Part of a small language model's weights.
Architecture: LayerNorm before each block, learned positions, no biases in attention or MLP, tied embeddings.
MLP neurons of a small language model. Each row is named by its layer, matrix (up: input weights; down: output weights) and neuron, and shows model dimensions 64-191. Each number is 128 + 24 x the weight over its row's rms, rounded and kept within 0 to 255. Numbers have three digits each.
After each neuron's rows, "fires before" lists the tokens most often just after its 100 highest values on Wikipedia text that the model never trained on; "fires on" lists the tokens most often at its 100 highest values on Wikipedia text that the model never trained on. A number after a token or word is its count.

L3.up292:159100159157114129112131131189139136090127121115126145133154099172096082178110144097120145117134157166153144137127146148138141127114118145102129082140130124149112126121133116138122117091128071131100125143112132155138106101123130157151174132106143067131098124104167136114174104068115116104142145146116153104097129132100085125157138121092140132131105160098159138130108135091131153147097
L3.down292:125131099153154150093196157114128114165085117111134117117108099127148161101145104168124121138108143135146087125125112129159128138126156133131108115108099108119149185109104113147115138174140102079141147142154135132100112144149156073116150119122131120131145153151110121141153108158147131095130127109097117162180171101131125160111109134094128146117175110131111175157126110149190086114190
fires before: "==" 17, "=" 14, "===" 12, "-" 11, "|" 5, "The" 4
fires on: "\n\n" 43, ")\n\n" 14, "==\n\n" 8, " |\n\n" 6, " ==\n" 5

L9.up755:149117125139099104129147144127171137113132122093112079123132139088113117141116116127117088133140124113090144171122085115157172127121107114166116166124158107159097137142107112132115109121158160127129141120099146103137148108123128158116124110133144120148128147154141119136134162082149093153140116113123146079094122120133116093112162145143153093146138115080144129142118096145165120110127
L9.down755:073164130166085151131144149126149109152133136161127125130117141126064145107141129101158119142133104108094104140140135124103099137128090153120167139139119076088143127102064080130115117156136102129144081126123150122095110117141139123106142154158165161104085073135110141143090136137134145120135139141091127160134125134086175133105121158135114152090138138136116167154143120117147118135143
fires before: " |" 50, "vel" 4
fires on: " " 28, "." 13, "e" 11, " Votes" 5

L9.up116:125145134094097132112129157138162154097124117079137119134115168176101094119087136130112118170123142146107124107124125111149113129126145121160128170126158085146139131118148117170105131106178111119154165163188134136134105150120089127107138112094133118118154113104105116140146124121129115109171134082138081098058127126127153162126103173085153129114101133155132143133121123125129144128102
L9.down116:115107113129104134110152119093070175151109143158154126124141138141117155146116104108115138153124149122148109152114138127112126128160130131097125131119088112090115173141125150172119121148121143113163067144110091178151135153112140103149181121129156134120132117146090160132137087158122106137133136129120119128166154121101131129147138090146127124106160103104169121141084121151114127108145
fires before: "The" 22, "===" 10, "A" 6, "B" 6, "M" 6, "-" 5
fires on: "==\n\n" 28, "==\n" 19, " ==\n" 15, " \"" 13, " ==\n\n" 10, "===\n" 5

L7.up364:124096130104099116135203124126101102132108127160104099126120138146091095098107129104125136124096110128158070128130118139114085105142154137171127079147149129150142143157113124136138110155127098113126098122146102094136112161146130129132132152109107137180122097182136141149061089126133128112188158111151109108111140184125149132157150148118134121086131158146150162157108113084150115115117
L7.down364:114121105143133082132129124118082164167160100128095121127185133121059144069130125113144113137150097136113123103171146128132128126143091118096115171114149124154120175099131141085110181155125101099115147143142084153134088128149134108144166108128134151154130156107138108129130115121130125117094169116155125113137131107135121121106122127116101138150113114160157157135166149125121107072136
fires before: "==" 39, "===" 12, "In" 7, "The" 5
fires on: ".\n\n" 88, ").\n\n" 4, " |\n\n" 4

L9.up692:163134090095113171104115148149143100107109145113137154146149160131145134115114079101127142177105139122102139134151153143116091109084128114115139148095164142101121088155133136142061128108159137080109122122134123120113121134116082140126134150081153132159137146099121122172125135091181123130126134122135157119093115173104156113168135149128130118137143111129086131136098108117143119110133
L9.down692:102111146136146105146152174113115160121110121114083153132135106186111120126066104134153100128095123147097157083180080133119104129101146131127166138140122117164106121128115156141145148165129133126096117170091092105103149148133123148139117130125130118123111095125110143134159112138109116136157131126127096119136159115101121144153134134099069138100118099170115127133117116121154130075136
fires before: "The" 27, "S" 6, "W" 5, "B" 5, "In" 5, "===" 4
fires on: "==\n" 49, " ==\n" 23, " Al" 9, " al" 5

L3.up178:129114138130129129084071161106152114132120117147119177116138129137111077097113119170122130107116134111121131100133076116119137133144120142129122107147142187109119162093095107173100123122110099097124101099118154164134117154153149102150117101142095153149115147117115092152085067088092138127139147119171113114169112149119113149107101140147134142114130138141188062117121146131095158175098
L3.down178:138083111125118128118149111126146107107147137147143139115128119131110146120134179143174134126152131119179123115107129159137134113109137130133129105097118137144125125132154136140174145103171131093160139131135090183128107086116148107095107064118102116161161150163121067122139127202147166131129089148142136093095121129098133088092150100151122116119111174134137098147154144108103117184097
fires before: " " 58
fires on: " |" 78, " of" 9, " " 8

L6.up13:113183136090169141103114076108179146166176136110150102101143176072097120114159089120116160147153147117102144139119147093117111142134173118131144087110158150090147133100119156141093095136172132125131121149139114137130148166118128104109110138086119114167112113127117123145105120112129161154144117154106110108140079089153128112130150155112135160120098132137163124149109136136141143097186
L6.down13:140089197149161131104146130125137087102136141131153164097146100123126082121122138121124138130197128094134129101152136147127117081111128145127144105158138099111111114181106144109125124102099121125163105109168171128136115126127133127144162104155105139111172141098149122098132119141168139133143119150146130121092102152147143129099115073101157121112148129119111146176133177136122136169166
fires before: " " 40, " |" 21, " UTC" 6
fires on: " |" 33, " " 20, "|" 15, ":" 6

L7.up551:119115145131092106140125149132112128137109150139104148122119145145129144106113162112104123127151138187172147120124174142095178131063146129129126106131138149104128106133140158128159120108109116076132152129095156155145130116115085139102105064133165118140136135118111162090117103114105138143145152099129114132108159133131112114116123123145132142155090115133150117147084117147159136126151
L7.down551:154115128126104155185144131134100114135102132157101119123146097124123176117126102134117097161090104153122150084128132139119204099130149100142138168091168141111140127108112111119139128160125134109113112124147149101134113133133121149111152121127167161153106128087120138092148129120097116120125122121158118178186125109124151099121122083107165156136116129121085132141111140114140091141106
fires before: "|" 68, " " 10, " |\n" 6, "ie" 4
fires on: " |\n" 68, " mov" 4

L3.up330:147132143102137131109124156122142110086119130147139176135097141154080104119096106115133123129130129148120088108139133172129146146120131132140115189125168119166114134121120133125116095105074168142150167065142143106124063102094115120139174118109164118108081135123138167152138142146128099103146126115134146136074170130119102125148114111107143156125165138125104162128114153096148095137138
L3.down330:115107099164139131131130119119116167150093138114099122157123142115168116147135127117184101127128131126094100139139090122086111080139130171161149122124123132168132146125121150129125166127135129148113112140184127138156159177138142138067121142120103101140128140135130106095146097114096108151129133088155127123137137097109139186106100102121122159134125130123091129138119100131150166145130
fires before: "==" 13, "===" 10, "The" 9, "|" 7, "-" 6, "W" 5
fires on: ".\n\n" 30, "==\n\n" 18, "===\n\n" 13, ").\n\n" 6, "\".\n\n" 5, "==\n" 5

L3.up518:149134081149144121118154097093129129131132097123098167122111142153099105136131123153093152112139167109177171163124110147112130112140108123136124126152128138099145114116112142165114137123173121156132113120146143157089120162118136127152108164176118148129158131149128073126117098105141115124115143142148084147143110130130108128097122127131134141084061133170168124094129107154089192142142
L3.down518:139102108091083120124116146140129161126133113138093136135130127106097147104115128129117098091112116117123119132110136140109160112165135156127160098174140128121115114119147181160095143123123088123180126170179119147086116158154162098155113101106119109131122121115110129115141137180159126087108100103157082111142103127128117136151169134137095165128161122187104130135155145090159121121152
fires before: " " 61, "." 7, " −" 6, " —" 4
fires on: " |" 69, " " 13, " and" 6, "100" 4

L10.up661:120094139099215110137115137154167096118124159148136136129145158111092131108102123176119109126161129144105121057106130102079118141133119100142147105124116116150130130115132080146100106149141129062129100154138127123096100163134152145163155125068120128135131135123150114152137134143153127151132077156124103147106132129137094124170141141140141119137172148155133127161162131147166111140122
L10.down661:126151210147101092145123137176154107080116109123129096077121129166143165114136144118174112146098144121122102125148126183152130091098133112097151177141131152126186147116144133086140148123146145138135120147128148145128134135089110138139137137143132128100088128144091158119133139090102073099117172105133083109153110122141095132154137121099107105123118132108170110147148122074153118129125
fires before: " |" 55, " All" 4
fires on: " " 30, ")" 16, ";" 8, "7" 6, "|" 6, "-" 5

L9.up120:157108129127115129125131177117132126088115133134113121138108152153137141101116135096146114070152092102132098086093107107127137064121128116114154135124132141176135120101134139155125137103104126075099136127099123157087104133175119094134127126131126160145129132163106106103157107203163093116168110180128114142122108139153179100136120146145140169157132124165185104114128146129150156108137
L9.down120:136142131124147113120064126136160141131145121136098139135175079152081110123101105091082092140102123176118131130157108103152132104116152134128164180144144130166117102182120106146133116115113098137168138174158147079077151118126132131142162095109117136120169113145129131124141143122137143138111118126115103184163111124090145156141125112100140135154155139152139121113131138125123168132092
fires before: " " 87, " +" 5
fires on: " |" 91

L9.up590:122127123157134111109130191087118127118101135126126150112091180128148112076137155091090145136124140123119123107153120143131164151100104151104136137082134124099114129121132172098145166138140117112137146129133120101110146099095152115130108100141115147140111095117139090118122086137087126130123120112137110163108155136091116108095140096152131126169128187118137172090126169130101164091141
L9.down590:155123123110133152096111086144143097132151132082099121154151113136076171144101147104160084098118149138157100140141152146122123144149141107138139118108179114175089109159157147145113100118129126131138144094157110119103163110138123099148095127094083107134098114114111163130155109157064118157153104154097142136112093097134153176097154146125118178123159137103123121126157163173141135097132
fires before: " " 41, "an" 6, "k" 4, "anced" 4, "ar" 4
fires on: " |" 30, "On" 10, " comp" 8, "omp" 7, " adv" 7, "p" 5

L9.up187:129106141122113101104139143162103112102128132162150132114127158137126159139123108127067103134134099144144136172134103147144121156142145067123145073148094108095129143127181143116173141130080154154151136115154124108140115139139073153076129085060106135144118108097150145138136156152121134128085143129118137134094130093136100119125117108110108142149103153128082130151124110089142135144140
L9.down187:177169112161141126137092144173132127141106125129109134092151131167131111130118119105187102163137145102093096138131139145113177114158135119145107116120112130157098155085126103162107147120150151156147109149123112126115146127118140136165080106115092106120128111220135127132152156152109114118159104112089150114164138141106179149125122140099115137125150148146181130153123110164133133124124
fires before: " |" 26, " (" 17, " –" 12, ")\n" 11, " |\n" 4
fires on: "\"" 40, ")" 19, " Albums" 10, "}" 7, " " 7

L5.up254:132164113096147124145167149112158124146097131088156114138151131125121135143102118100073144152111088080165115142131102138150101090182113127137129134149150168179088132111177126104087121095122118147113112112119154087163096135170111165131111131132123147097165122112124078128123109135188078088157118152117148103093139130116088115116148132099120133130143147132122089102126115129154122134128
L5.down254:123088135140115123116145128151144109122125115150115125107113089142080085112128143152145170163118148131108151087105132146110112129116149102108141119125125045127156117122154109120191133089086153106144177152126102154158141144123081126089151148122156135109135106109161153140152146144102092125116121119114166120123116122152132133154115131132181125130100127140128111124115120135115150116154
fires before: " |" 40, "." 9, " " 4, " of" 4, " |\n" 4, "ST" 4
fires on: " " 21, " Date" 10, " No" 9, "1" 7, " Score" 6, " as" 6

L5.up193:146154082132121153139103189083137138140147157151123134120175122079071083136128139110136121145129150115120125163135187143119165122131102156116120124118132130133124114116183106131093133106142108145144070129125118167107129139086135123131146132090151138094116127043127129124105116126149143147110133095128113145139144106132158140123126116132050133158107085144157138141151113142167145152110
L5.down193:132109135099134101127132123118146134108147149173125163117109115172164097188153114111142107180128130137122127148122158136111141155087120073152100123096106108129113141164155145149145112071152113124095135114107109162171106140153133125133085071157145125188159136169138119175144145110135143125178132138144110114130119098113111173094082109129155135126126126113118169148093158160107122123145
fires before: " " 40, " UTC" 10, " |" 5
fires on: ":" 45, "):" 5, " |" 5, "c" 4, "av" 4, " " 4

L10.up300:117146156215133148163116131118166107104121119083098124149154136137154132126131132119147108102133162157135107140110158152192145116113122147119117109153103133136134125113100100120118095112111128128110126100129145104138122091110135119158113119105127137157132132115129147128160073106107101075104126121169145121128149137120167117160133117162125137192123103127125108132112130146142137106086
L10.down300:122099115119156098084128101130142107139108102120083110122098156147114127103114126096100135167145154108103154128106172104112136135141117155140135169139140110066123153143132150102149119131095138102171136103139162131079107085124140111146169123102149116098129121173086128099140140160107137171151135123125159134123125139134171144095127123087186150108127107136103127182126115150141117127147
fires before: "|" 54, " the" 8
fires on: " |\n" 35, "|---|---|---|---|\n" 11, "|---|---|---|\n" 6, "ing" 4

L9.up188:141153119105099165120125110160139079169066166138126107160142129157124130088139134158093111113125082060134162097123135142152147110124128125151123142101131138124115162155119144146137104132115115119117101141122131112166118138109135122155109134132157151172149078095139158124065124173131149181130158110119117103151087150142138140108142153173102098155133132127122146111112130133085144100100
L9.down188:162040158110136132107129117085093161147143089134110115144086129173153128113155134137141150142145140098108119173100120132136181186162134190108145128144116128104123108121119133131175122102161161143106122147122118145114133143133164103121145109124124120121088124164095124116131150121141130102139125128150160161113155098113106145149162136098122137142148093145128106109092123125133111120154
fires before: "4" 12, ":" 11, "5" 8, "2" 8, "0" 7, "9" 7
fires on: "201" 21, "198" 12, "194" 10, "b" 9, " zone" 6

L6.up107:110137146100169127077153135131109120139127161132115117098152117144144120092089188100135125119120153158130137127171165162105127147179160103105094125165133115113112114120098107119113094106109129157093117119094160149142105108126084116136113159112078131124133144156087092133102118140132133140182123157163109123163131127136123125115129121142130113126139113105161109119160201160148160111143
L6.down107:180131129153140127120128159116164086110105129132163108091136109147095135141111132123143134109172149165104133131103124116108162141116112098122105078138122199112128118134155094137120156129103110156102113141141147110093127123121141120131091119193116204114120057142124133092086135131178122090143109155123132127118171078102142156084133150096133135149142132172098106114096123132129093183097
fires before: " " 44, "," 15, " |" 6, " UTC" 4, "′" 4
fires on: "," 30, ":" 12, "on" 8